config = dict(
    n_kv_head=2,
    activation='relu',
    norm='rmsnorm',
    positions='rope',
    tie_embeddings=False,
    init_std_down=0.00321,
    lr=0.000512,
    schedule='wsd',
    train_tokens=700200000,
)
MLP neurons of a small language model. Each row is named by its layer, matrix (down: output weights) and neuron, and shows model dimensions 160-255. Each number is 128 + 24 x the weight over its row's rms, rounded and kept within 0 to 255.
A block is one neuron, or neurons of one layer that tend to fire together. Before each block is what it responds to, as a language model described it from the Wikipedia text at the highest values.

Final suffix pieces that complete role or occupation nouns, such as -er, -ist, -ant, -or in worker, employer, consultant, contractor, socialist. Weaker cases are other word-ending pieces like -ment, -ship, -ine.
L5.down74 [ 45 102  86  91 135 103 126 113 140 126 109 138 130 165 158 146  87 155 160 157 137 136 117  98 145 130 113 101 119 125 162 118 136 170 162 104 139 140 120 155 183 103 159 138 152 134  73 108 136 125 120 127 112 156 139  84  85 140 115 119 158 117 127 121 129 135 121  94 137 151 123 102 177 116 180 121 112 124 123 114 106 123 119 159 115 137 166  99 116 128 160 123 107 135 108 155]
L5.down85 [ 79 132 127 127 118 114 171 142 169 118 170 142 132 105 134 106 122 159 121 144 191 138 118 148 114 141 152 103 103 145  88  89 127 108 146 160 137 139 141 137 123  80 144  88 138 122 118 136 123 153 123 146 103 127 142 142 104 121 147 129 135  75 133 169 119 129 120 118 101 118 138 159  95 125 119 158 147 150 201  76 136 154 129 100 129 148 141 105 153 108 107 143 116 116 143 111]
L5.down127 [100 129 159 109 123 140 140 140 141 202 115 130 115 122 121 126 119 142 113 150 156 108 112 104 128 134 146 111 131 115 115 147 118 121 135 127  84 116 126 134 148 137 181 139 162 133 124 133 176 134 113 127 130  94 117 127  91 164 183 127 163 115 149 108 112 105 163 132  92 155 150 116 127  92 147 111 102  81 110 102 121 132  65 151 125 160  81  71 136  95 151 155 132 117 127 115]
L5.down164 [158 150 128 109 131  97 143 144 107 127 165 140 104 135 130 140 131 153 168 175 173 129 107 159 106 158 124  89 118 102 153 103 159 166 123 101 108 177  87 139 157 160  99  87 159 140 108 137 155 153 128 126  86 166 122 134 156 123 156 146 163 157 179 136 140 129 136 133 134 110  97 100 106 143 167 139 153 140  93 106 110  74 116 102 104 145 147  95 123 155 162 108  94 140 101 137]
L5.down370 [ 83 137 113 121 130 147 132 138 134  93 118 133 105 109 191 144 108 155 144 128 123  67 110 175  99 149 137 104  94 104 135 109  77 152 140 154 162 129  80 146 176 132 111 148 184 144 105 107 130 149 131  93 129 132 150 117 115 148 116 149 112  95 194 127 130 108 119 101 127 103 137 117 104 151 148 115 111 128 116 148 131 128 130 125 116 184 148 124  93 153 165  91 140 131 144 109]
L5.down429 [ 80  94 156 132 155 139 109 112 115 109 140 122 100 166 140 108 101 168 142 146 133 148 137  96 135 126 122  56 141 131  56 140 176 165 128 125 162 127 129 111 124 161 124 136 128 143 114 144 158 148 146 102  91 177 119 120  69 125 147 145 141 120 102 110 124 121  91 121 157  96 115 113 134 152 112 151 108 143 137 119 127 108 157 149 106 110 140  82 142 116 179 125 101 137 150 145]
L5.down460 [122 104 129 106 145 143 154 118 120 126 159 111  82 115 117  98 131 124 140 131 152 150 141 119 174 127 132  79  88 105 128  79 115 113 108 134  81 122  80 124 134 123 147 152 118 133 131 123 146 130 124  83 129 129  88 139 100  87 132 186  98  83 114 134 139 115 132 161 141 154  97 113 123 114 138 126 140 165 107  86 131  99 116 127 127  89  83 146 161 106 171 172 161 160 174 129]
L5.down734 [ 78 112 125 103 117 135  97 139  93 157 128 122 129 160 121  95  96 166  85 160 144 141 118 142  80 121 131  59  91 147 133  85 102 113 125 135 106 143 131 120 107 124 130 150 161 145 165 104 147 150 106 118  87 143 102 142 104 157 113 103 125 112  95 137 115 123 120 127  81 135 106  95 114 154 169 166  83 140  73 145  98 130 138 152  61 109 139  93 161 134 127 119 130 159 125 140]

Middle subword pieces inside proper names, often foreign personal or place names split into chunks, e.g. Raf-ae-l, Moh-amm-ed, Moga-dis-hu.
L5.down20 [134 166 145 132 134 138 142  86  97 159 149 100 128 149 118 108 134 112 131  70 129 153 122 122 141 104 129 151 118 114  64 115 163 173  93 128 148 104 106 101 142 138 127 156 138 166 117 131  89 117 114  98 153  92 107 109 146 100  60 130 130 142 122 126 121  98 129 106 132  84 125 123 117 104 160 176  98 113  92  97 153 103 155 121 127 175 110 122 126 122 107 138 126 103 131 175]
L5.down219 [ 83 124 157 143 136 151 141 159 122 114  98 124 125 139  84 122 104 111 123  75 134 118 115 134  95 115 140 125  70  96 104 109 156 151 136 141 176 133 166 118 116 127 147 131 104 121 102  96  99 124  94 112 109 138 158 134 130 111  92  90  88 163 148 121 117 138 165 131 121 122 138 117  74 126 121 108 174 117  96 193 119 132 160 140 112 157 141 155 141 131 117 121 138 149 138 114]
L5.down401 [158 164 153 146 152 125 115  99 102  93 167 123 125 117 133 115  97 125 172  94 132 159 107 120 103 129 108 122 121 113 123 137 135 105 111 101 153 135 156 146 136 160 119 139  96 149 117 128 111  99 126 122 138 166 182 145 188 138  95 145 107 112 143 129 107 162 152 165  74  78 180 132 139 136 148 124  92 161 144 144 142 117 135 144 130 110 139 107 101  71 120 121 111 119 135 111]
L5.down498 [119 137 114 130 151 150 116 105 138 114 140 126 128 159 143  93 106 134 134 116 143 155 176 126  98 132 129 134 117 126 130 117 120 116  92 124 121 116 153 142 118 108 137 115 115 132 144 135  99 119 171 138 106  88 130 117 150 113 134 101 131 162 121 112 124 157 153 135 108  97 108 149 100  93 113 133 155 131 111 115 135 163 142 163 182 155 115 101 167 122 150  90 170 161 154 148]
L5.down726 [108 179 136 157 141 157  86 124 150 131 155 156 100 120 155 131  98  86 116 114 116 185 132 183 132 131 144 100  93 132  97 163  90 118 141 102 108 127 134 127 141 110 168  86 112 114 102 147 132  96  88 119 132  99  90 140 115  78 102 116 105 120 147  92 126 108 142 143 108 144 170 171 131 118 125 115 104 115 126 155 119 120 120 167 138 127 143 113 107 127 136 113  79 154 109 174]
L5.down739 [183 172  76 140  90 112 126 137 147 175  99 152 135 120 148 157 106 117 131 130 130 177 131 129 146 113 138 174 167  89  98 163 161 134 116 131 109 111  90 104 120 125 154 144  84 102 131 115 108 131 180 124 135 168 128 127 133 143 124 125 122 102 178 120 106 106 143 175 134 139 108 170 134 154 151 140 121 113 151 118 101 143 140 125 143 116 104 137 111 175 109 127 122 140 113 148]
L5.down776 [ 75 112 101 137 133 126 103  99 134  98 156  98 146 165 148 149  87 112 135 140 127 106 131  95 104  99 162 138 171 142 178 129 119 102 136 155 148 121 102 127  86 139 155 112 127  98 141 120 160 129 136 109 153 109 143 102 160 139 137  80 113 159 127 163 169 134 129 146 182 120 139 136 167  82 102 118 166 146 118 134 115 148 129 138 109 102  84 177  84  92 161 128 142 160 148 142]
L5.down798 [157 117 148 141 113 140 170 156  70 138 116 111 111 153 146 132 138 125 120 151 159 111 117 114 134 105  82 183 137  94 107 121  92 159 115 144 131 141 139 108 136  75 118  93 122 141 129 115 149 142 184 140 133  89 144 137 136 119 155 163 134 143 154 100  99 148 118 143 133 127 166 115 125  76 104 118  97 122 144 147 164 124 122 178 120 139 110 142  93 179  81 124 119 156 120 111]

Tokens inside Wikipedia section headings, table headers and list labels, such as the second = of ==, and in "Regular season and playoffs", and word endings like Struct-ural, Histor-ical, Mont-h.
L12.down264 [111 124 109 143 102 115 160  87 120 156 131 121 104 149 131  95 111 131 148 172 110  65 144 104 131 133  94 109 164 124 106 131 133  91 126 115 107 150 127 135 118 114 127 100 112 103 109 147 140 140 123 146 133 155 107 122 142 161 125 128 135 148 188  69 154 118  88  99  86 157 153 119 147 102 162 125  90 127 137 156  87 154 115 126 132 134 165  98 121 115 178 131 139 106 119 111]

En dashes inside year ranges in tables and career lists (1999–2000, 2022–23), plus middle word-pieces and connectors within fixed names (Ent-re, Order of).
L12.down102 [138 144 124 117  80 129 102 135 136 169 112 141 154 142 140 126  91 108 116 115 110 130 123  88 119 146 153 164 170 140 128  97 124 149 133  65 123 127 117 125 126 128 139 150 145 111 137 130 146 135 115  94 105 135 125 127 107 132 138 144 129  94 105 120  89 125 103 161 125 133  71 123  75 112 158 160  82 158 164 151 102 117 104 169 135  83 164  87 104 143 131 106 127 117 128 115]

Word-final adjective suffix pieces completing a split stem, like cult-ural, architect-ural, colon-ial, gene-tic, mar-ine, plus the second = of wiki headings.
L4.down114 [ 66 151 122 120 112 110 143 112 129 152 142 134 156 143 105 166 130 128 111 143 124 160  97 112 141 152  78 127 139 118 147 111 166 122 118 137 132 136 148  79 135 127 163 117 126  83 131 134 200 111 143 140 119 114 108 118 119 128 152 111 116 110 170 142 137 121 104  99 160 124 166 154 136 120  96 103 168 137 107 100 110 113  95 114 139 139 156 137 173 118 131 105 135 117 129 118]
L4.down127 [ 78 125  66 145 120  89 149  77 141  97 120 100 147 101 149 120 111 146 159 128 138 126 114 113 114 125 138 102  94 115 151 122 127 150 147 115 132 161 127  89 133 118 109 128 161 133 196 111 152 116 160 122 145 140 107 100  97 130 105  93 135 134 120 124  81 121 129 131 121 152 122 137 153 103 159 132  91 143  99 130 108 162 135 120 139  96 136 136 126  98 141 156  86  89 131 165]
L4.down306 [125 141 103 112 131 163 115  87 116 150 121 123 123 129 134  98  95 100 133 157 154  86 142 140 142 151 158 123  73 128 157 155 105 103 142 103 143 100  79 100 165 117 138 166 122 145 137  86 123 126 118 102 163 126  72 123 126 168 151  81 146 108  80 132 114  98 134 133 153 142 118 114 150  97 156 105 103 131 119 138  99 124 144 134  99 115 117 114 168  91 114 130  94 100 128 146]
L4.down691 [ 52 103  67 124  78 110 112 133 111  73 157 140 144 152 153 163 149 132 107 168 130 141 140 126 143 128 131  62 117  72  81 132 112 106 162 122 159 148 107  99 155 133 133 121 164 114 111  57 136 143 149 107 162 164 156 156 140 135  98 118 131 105 130 129 112 141 123 153 117 103 139 138 134 124 171 115  82  97 149 102 127 129 139 153 147 142 142 147  75 101 140 134 113 153 108 117]
L4.down698 [ 80 127 153  73 146 152 150 142 123  88 181 100  62 113 118 165 135 108 130 126 113  77 120 125 133 150 111 135 142 124 122 114 121 134 119 153 140 121 130 108 171  85 136 122 111 124 128 108 141  85 134 126 148 131 121 178 160  74  86 104 104 141  92 142  81 153 124 138 170 146  85 141 136 150 120  89 152 106 135 124 151 116 157 142 155 167 130 108  88 190  81  79 116 132 146 118]
L4.down765 [ 47 108 102 158 117 118 110 107 119  73 143 111 126 151 141 146 155 102 133  99 115 145 103 162 117 143 143 136 107 142  50 119 100 146 133  54 171  95 111 133 159 147 150 162 138 137 137 165 133 143 134 125  73 133 109 122 121 122 123 128 157 101 128 121 124 120  91 131  58 143 131 132 130 120 115 148 115 159 161 134 157 131 169 120  89 173 104 111 126 123 106 131 118 100 141 128]
L4.down801 [108 121 148 154 108  71 108 139 129  92 150 120 120 132 135 150 121 116 164 135 127 132 138 124 113 125 134 127 164 116 108  93 118 126 168 101 149 149 117 140 154 105 167 148 173 135 130 108 139 142 142 107 146 153 138 137 142 134 129  96 101  84 142 100 139  94 123 136 129 142  93 143 137  94 144  95 168 147 108 114 115  97 132 137 160 123 181 103 143 100 133 119 134 149 190  92]
L4.down869 [ 83 129  75 132 154 133 121 128 155 116 178 123 120 129 129 156 135 123 128 132  82 103 145 136 128 126 136 169 144 126  95 143 103  87 119 106  98 122  96 180 135 136 142 139 145  77 123 115 142 113 131 132 120 129 122 106 109 118 121 137 108  85 121  89  87 100 154 107 110 107 100 117 117 103 160 126 126 136 147 123 126 139 106 154 144 151 123 148 104 128 203 125 120  81 110  88]

Second subword piece finishing a word split after a short first fragment, often sh-, like sh|ade, rock|et, pock|et, sh|ores.
L4.down1 [143 110 133 118 173 126 196 124 144  74 101  96 139 119 158 130 147 141 156 138 123 116  97 117 119 112 105 149 109  99  69  98 158 115 168 104 144 141 111 140 159 170 142 140 150 126 150  97 111 136 117 136 118 181 121  81 123 139 140 173 111 119 167  83 138 154 166 119 139 122 110 138 167 161 172 113 150 157 109 107 131 157  90 154 162 160 104 113 125 123 136 130 178 131 119 116]
L4.down164 [ 98 105 109 149 124 155 161 147 126 137 108 184 121 152 166 140 101 143 106 101 180 121 146 129 119 143 144 127 139 119 205 134 105 151 169 135 124 109 123 121 109 131  77 112 132 143  97 167 144 141 107 135  99 136 169 147 125 186 101 103 167 137 160 162 132  86 172 124 155 145 121 130 105 143 128 107 125 125 140  96 167 152 121 135 109 138 142 159 148 129 102 107 134 143 129 124]
L4.down198 [ 69 114 111 105 113 121 136 135 154 131 128 113 111 155 106 167 114 129 113 125 185 161 149  98 157 165 135 137 161 146  80 155 119 113 119 139 131 119 128 175 110 129 153  72  62 126 112 186 114 126 144 173 102 144 143 149 165  97 121 154 134 177 163 113 121 144 127 124 151 130 178 168 102 139 104  61 132 162  95 143 127 146 147  99 119 111 108 131 133 117 160 133 179 138 127  91]
L4.down575 [180 127 110 161 119 102 107 114 105 153 148 130 155 128 137 136 123 151 140 146 129 109 138 126 119 132 136 143 153  93 189 128  84 152 207 134 118 114 126 122 102 128 115 106  99 132 119 113 131 126 139 123 137 147 123 135 113 129 115 119 131 180 124  75 124 143 137 142 156 113 124 123 110 126 129 131 131  78 123 107 151 100 111 138 113 140 107 138 131 131 157 102 133 111 120  97]
L4.down683 [113 126  89 105 105 148 123 153 120 160 161  97 127 102 142 134 134  97  94 135 136 168 134 144 131 122 120 143 139 149 125 116 156 110 170 124 163  82 144 110 133 125 127 170 129 113 147 142 149 125  72 105 140  98 142 137 138 143 137 132 147  94 140 169 159  96 141 113 166 140 142 131 132 100 102 124 120 135 140 157 175 128 143 146 159 118 139 157  99  82 126 138 140 134 136  85]
L4.down867 [124  98 139 128 104 132 101 144 144 175 145 129 132 111 125 134 163 156 141 120 116 102 150 195 148  83 160 148 148 149 119 141 136 126 140 131 130 105 115 136 140 180 108  95 140 146 127 164 152 134 161 111 152 129  82 112 159 107  87  96 118 159 131 137 143 135 129 150  91 164 156  83 161 117 136 106 102 107  79 137 100 127 111 141 108 168 101 100 138 134 180  93 129 162 130 154]
L4.down1004 [ 87 119 169 167 175 146 106 148 125  85 140 112  97 113 172 128  83 169 133  92 111 136 119 128 136 135 113 169  95 148 172 128 130 151 109 134 138 112 120 163 167 108 169 137 157 143  92 166 114 128 123 162 151 109 124 145 145 108 130 106 143 107 117 146 104  95 148 158 115 128  64 175 145 107 150  99 177 102 134 150 163 105 125 155 109 115 135 142 145 158 102 145 154 133 132 146]
L4.down1014 [123 129 122 133 117 177 125 147 100 126 113 159 117 111  95 159 143 113 119 110 101 110 111 105 120 142 126 121 139 125 192  90 112 146 132 118 153 163 110 126 136 134 153 112 127 114 103 130 111 203 138  98 136 115 130 119 192  99 105  67 137 130  76 150  97 134 129 131 143 121 132  85  99 144 130 164 145 116  95 154 155 137 113 151  84 146 132 137  91 142 174 106 125 103 108 130]

Second subword piece of a capitalized name split into fragments, often foreign people or places in tables and lists, e.g. Ko-val-ík, Tu-xt-la, Bo-one.
L5.down67 [115 139 120 144  94 144 105  82 155 156 134 170  99 116 126 109 165 121 147 137 199 133 124 151 131 103 140 102 134 135 115 162 152 117 144 125 122 112 120 128 127 155 116 106 117 153  92 128 129 111 115  75 129 116  84 119 142 138  74 120 116 158 126 120 132 135 113 105  91 119 114 105 116 116  90 127 168 133  91 153 145 158 146  95 155 116  92 139  97 141 146 130 132  83 157 107]
L5.down236 [160 129 126 133 117 117 111 121 145 153 165 135 133 111  77 155  98 102 100 136 131 144 146 125 124 113 117  84 137 160  67 156 164 134 112 108 109 165  99 177 140 139  91 140 127 116 179 136 127 137 153 147 151  84 148 113 166 138 124 154 126 136 155  95 115 127  92 130 125 130 103 130 137 140 141 119 111  64 127 121 134 117 143 114 141 112 144 102 136  98  98 122 116 112 123 146]
L5.down550 [134 154 123 124 146 124 155 113 151  72 154 122 140 160 133 145 117 127 122 107 131 121  89 136 182 145 106 149  75 202 101 160 115 110 116 139 152 111 110 152 130 133 116 160  94 100 137 121 122 133 109 129 142  82 160 125 132 130 137  88 157 100 140 138 149 154  62 103 117 139 105 162  82 119 120 160 100 139 162  80 156 127 153 133 133 111 139 162 120  89 100 142 134  98 144 125]
L5.down784 [125  96 149 158 127  62 185 116 163 134 167 139 146 173 149 102 121 124 103  99 150 133  76 125 131 152 166  89 140 139  81 105 111 152 131 131  89 117 173 101 110 145 138 160 124 103 120 124 126 114 125 139 108 103 114 123 112 127 134  88 108 105 120 122 107 122 126 120 162 115 142 143 103 140  67 112 110 143 133 133 133 133  94 123 144 145 100 130 141 139 111  93 169 135 154 123]
L5.down857 [131 120  95 129  58 178 118 127 130  92 131 133 122  60 106 119  98 120 122 105 100 145 105 159 104 122 144 133 131 125 138 129 139  92 129 139 156 127  99 149 126 164 164 119 114 135 164 132 168 151 154 101 128 164 149 121 116 159 125 107 122 132 116 156 104 146 124 160 109 127 134 159 113 122 142 128 122 163 138  99 111 137 119 132 122  93 123 135 154 101 140 111 145 112 156 148]
L5.down871 [142 170  95 138 113 116 105 104 118 133 135 121 117 137  96 108 134 123 101 169 110  92  86 149 109 159 100  91 104 145 123 132 108 147 123 119 131 119 153 119 169 114 159 123 143 115 135 146  85 127 117 111 131 111 138 183 109 120 120  88 137 151 102 102 137 140  97 131  99 146  97  66 131 126 161 113 146 118 123 126  88 121 155 104  92 118  96 182 141 127  90 110 153 112 154 145]
L5.down889 [101 115  72 151 115  84 136 107 117 101 148 132 134 105 149  93  93 118 113 145 158  83 134 134 154 137 134 100 102 131 134 134 133 152 140 130 115 143 116 147 136 113 131 110 139 136 109 133 167 129 130 107 136  86 108 151  92  94 149  89 118 159 146 108 123 110 166 117 146 147 122 141 130 127 130 119 110  89 127 148 166 123 140 158 134 123 158 140 145 116  96 168 103  77 106 115]
L5.down980 [145 113 123 141  98 120 124  65 119 149 147 135 137 117 128 107 129  78  98 134 140 100 120 149 137 148 112  96 120 151  92 158  93 108 112 117 160 105 131 147  88 115 124 158 171 131 138 115 140 140 127 139 132 126 170 166 154 119 140 152 121 124 121 162 150  86 114  90 146 146 178  83  80 110 108  99 115 134 135 134 115  87 135 144 111 119 133 148 103 137 113 110  94  91 118 157]

Middle subword pieces inside proper names, often foreign names in tables and lists (Lim-ass-ol, Gro-ut, Sa-uro-n), plus en dashes in season ranges like 1994–95.
L4.down36 [118 127 154 114 123 120 118  88 103 136 117 108 104 130 131 147  97 137  87 196 122 128 146 122 109 152 166 167 110  96 162 122 141 148 121 132 110 115 155 122 153 120 169 151 113 151 113 146 110 119 133 177  67 111 106 119 115  61 135 174 126 118 125 142 151 161 127 122 113 164  70 127 114 143 137 119 154  78 127  99 148 147 111 163 119 139  98 118 163 101 124 120 107 132 151  84]
L4.down93 [141  85 110 122 112 108 117 145 115 123 129 101 127 100  98 141 138  94 135 154 132 130 130 132 163 104 163 163 129 131  81 124 145  94 147  96 153 156 109 140 162 110 136 152 150 128 110 114 120 173 103 123 126 126 125 164  66 172  85 139  95 135 122 102 169 142 115  90 127  84 107  91 110 167 113 131 146 141 170 102 178 134 120 125  96 155  88 117 131 104 116 123 142  94 146 121]
L4.down181 [ 88 109  95 152  92 127 105  71 130 108 127 131 116 128 115 155 138 130 150 118 120 121  88 140  91 141 134 107 147 128  98 128 125 147 131 119 122 118 153 112 154 136 118 128 154 104 115 115 120 123 167 102 121 145 197 117 162 140  96 130 137 137  95 148 134 144 137 125 126 137 137  94 116 117 150 120 121 120 153 100 145 143 158 110  87 140 135 109 128 179 140 102 140 130  93 139]
L4.down484 [ 66  82 121 123 124 140 162 183 103 157 107 119 153 143 136 117  81 130 136 113 125 146 103 133 136 150 152 138 153 126 150 104 149 101 138  92 142 151 132 120 103 131  86  58 130 149 139 132  92  79 130 126  77 120 127 158 105 124 137 122 194 137  99 125 120 118 122 149 107 131 127 186 133 165 118 160 152 110 127 157 120  89 167 137 133 141 119 131 132 138 149 131 103 155 109  96]
L4.down526 [ 90 131 109 175 109 127 124 105 162 128 165 138 171 123 123 123 107 166 122 144  99 123 125 141 123 155  63 152 174 125  64 168 146  95 109 103 149 114 125 167 142 117 136 121 115 137 162 130 140 118  91 107 140 121 187 134 163 102  83 121  93 140 126  90 153  82 150 165 148 155 122 158 131  97 125 139 115 135 155 149  91 108 104 154 194 117  71 112 140 137 154 112 167 150 100 134]
L4.down541 [103 164 154 137 168 124 137 120 137 109 111 147  95 124 150 125 144 103  99 129 132 103 141 163 128 106 151 100 163 154 137 122 152 118 113 135 145 156  74 128 138 148 151  70 137 105 128 132  98  89 124 125 113 124 121 142 136 175  83 114 201 164 146 123 107 112 143  79 146 153 105 132 110 128 137 110 109 119 134 134  92 104 104 109 130 107 109 113 138 188 154 157  84  97 102 146]
L4.down702 [163 158 138 149  94  81 128 100 182 116 154  83 109 109 144 163 163 129 129 127 161 127 107  96 172 160 127 114 134 132  95 119 127 182 125 123  76  95 137 143 113 167 125 123 170 115 133 159 117 164 175 109 141 152 132 103 126  93  91 162 112 134 104 109 103 149 116 136 124 135 131 118 121 153 162 129 113 147 165 110 131  99 121  90 158 143  81 111 132  88 106 144 151 132 163 102]
L4.down972 [143 156 154 104 109 108 144 113 134  97 166  72 139 116  48 112 165 110 150 105 128 140 145  80 144 159  88 105 145 141  61 124 133 124 156 123 115 156 113 147 116 145 104 112 149 123 140 131 111 108 111 125 150 104 117 156 128  98 113  98 133 156 145 143 123  98 130 160 115 127 165 160 126 148 154  58 130 118  85  92 113 164 133 112 142 160  92 153 130 110 168 111 109 160 107 146]

Continuation pieces inside a word, usually the second chunk of acronyms or rare names, as in FI-P-RESCI, KE-G-G, H-TS, U-ma-yyad, Ga-dam-er.
L12.down577 [151 131 129 111 146 164  63 149 140 140 158 127 137 124 145 145 107 152 133 106 122 152 147  95 159 124  85 158 158 134 101 128  76 150 134 110 129 132 136 116  98 124 134 119  86 120 168 115 129 138 108  86 112 152 107 145 113 175 110 155 141 158 125 135  88 139 137 158 130 116 128 121 150 125  84 142  93 137 121 104 112 106  96 127 142  85 149 124 125 163 151 137 162 140 111 106]

Third-person subject pronouns (he, she, they) beginning a clause in plot or biography text, e.g. "when he finds", "as she". It also fires weakly on mid-word pieces such as ro-gu-e and po-ker.
L4.down52 [122 135 138 162 130 133 139 124 150 128 110 113  45 163 117 159 170 111 122 162 140  95 179 140 138 167 131 149 171  81 188 145 121 101 134 143 118 188  94 136 116 126 118 132 101  87 115 128 147 122  91 146 116 111 149 145  87  88 149 155 107  93 154 147 148  95 122 106 110 114 106 156 147 130 115 136 140 118 147 158 131 128 143 122  77  89 115 139 154 157 155 134  79 138 155 149]
L4.down158 [ 65 136 103 146 131  84 161 130 124 142  97 182 117 107 171 133 112 107 109 124 123 106 136 126 153 135 183 124 133 120 149 119 131 150 120  76 106 131 112 118  96 108 129 149 142 150 108 112 148 115 119 189 107  93 134 159  97 172 101 149 116 125 112 127 129 146 142 157 107 122 136 128  84 143 155 115 135 144  75  82 112 171  73 112  88 130 124 145 101 120 118 114 157 154 121 161]
L4.down215 [111 160  97 104 109 133 179 103 138 143 103 132 107 112 127 130 119 111 135 130 131 123 127 110 150 176 150 127 127 147 124 157 107 173 151 144 114 127 136 106  84 112 177  94  84  95 149 155  87 150 115 153 161 141  99  91 110 142 109  88 121 126 131 121  93 120  66 114 147 134 110 138 100 106 105 139 133 133 120 149 133 106 128 182 137 130 111 113 106 130 109 105 138 116 123 122]
L4.down383 [ 99 134 173 131 137 152 133 190 125 141  70 125 122 141 130 154 143 126 130 120 129 164 103 142 117 152 155 150 105 113 145  99 130 147 134 169 142 136  84 158 108 131 110 103 119 130 131 147 185 111  81 137 163 106 147 136 104 124 131 163 154 107 108 127 101 107 111 112 131  98 135 111 135 131 146 121 113 138 135 122 117 143 101 117 111 147 164 166 122 140 131 137 111 174 150 141]
L4.down915 [136 151 152 174 120 155  97 129 145 114 151  94 133 139 140 163 135 148 139 162 126 148 138  81 102 146 100 110 146 120 119 154 116 123 153 165  88 134 132 104 118 145 149  85 101 114 128 109 116 139 137 177 127 123 171 134 133 104 125 152 120 142 123 112 119 136 116 131 129 147 140 143 166  65 110 109 104 139 139 114 117 161 155 111 102  95 142 148 145 108 106 101 143 143 151 145]
L4.down953 [ 54 123 108 129 116 135 135 151 111  96 134 126 145 135 109 144 165 137 104 111 139 123 170 107 116  98 114 108 133 119 172 125 137 151 145 131  99 131 102 129 142 151 154 158 143 103 126 114 156 107 161 129 171  99  93 162 160 128 113 163 157 136 124 137 104 126 128 144  64 120  98  88  93 121 113 113 117 125 103 144 142 141 123 142  89  96 138 183 129 127 129 148 161 147 140 125]
L4.down976 [ 76 126 148 110 111 110 118 175 132  93 133 139 138  96 108 115 150 159 118 140 102 132 137 178 105 149 165 113 122 101  78 146 159 139 104  87 134 122 123 120 118 102  84 142 135 130 119 155 128 154 120 147 155 185 126  93 127 152 137 123 138 147 104 153 154 138 102 134  93 132 176 120  96  94 103 157 137 143 149 149 109 128 169 169 129 140 139 117 125 167 146  86 105 148 174 144]
L4.down995 [111 108 135 105 147 147 133 119 155 111 137 175  99 153  90 170 153 155 125 132 123 103 118 158 117 165 135  80 133  89 101 104  90 177 124 108 101 112 144 149 106 125 108 142 194 141 146  99 123  87 138 161 140 173 125 136 141 129  93 116 114 139 132 134  95 119 142 149 143 125 125 132 121 122 119 131 129 148 171 112 128 106 115 119 138 136 111 111  76 137 114 119 128 155 108  77]

Function words right after a noun phrase or subject, especially "of" in noble titles (Duke of Bragança, Duchy of Mirandola) and auxiliaries have/has/had ("has to find", "had entered"), plus infinitive "to".
L12.down274 [153 113 114 137 141 153 145 147 147 124 157 156 142 106 130 114 112 114 145 135 109 122 162 131 137 120 155 116 159  85 162 149 121 129 121 110  82 126 125 135 141 114  98 112 133 156 134 126 130  95 126 177 123 113 124 136 122 133 136 124 105 127 133 110  80 125 141 105 157 113 161 148 165 141 152 190 134  95 128 124 160  75 152 149 107 111 168 164 132 131 145  92 125 113 102 159]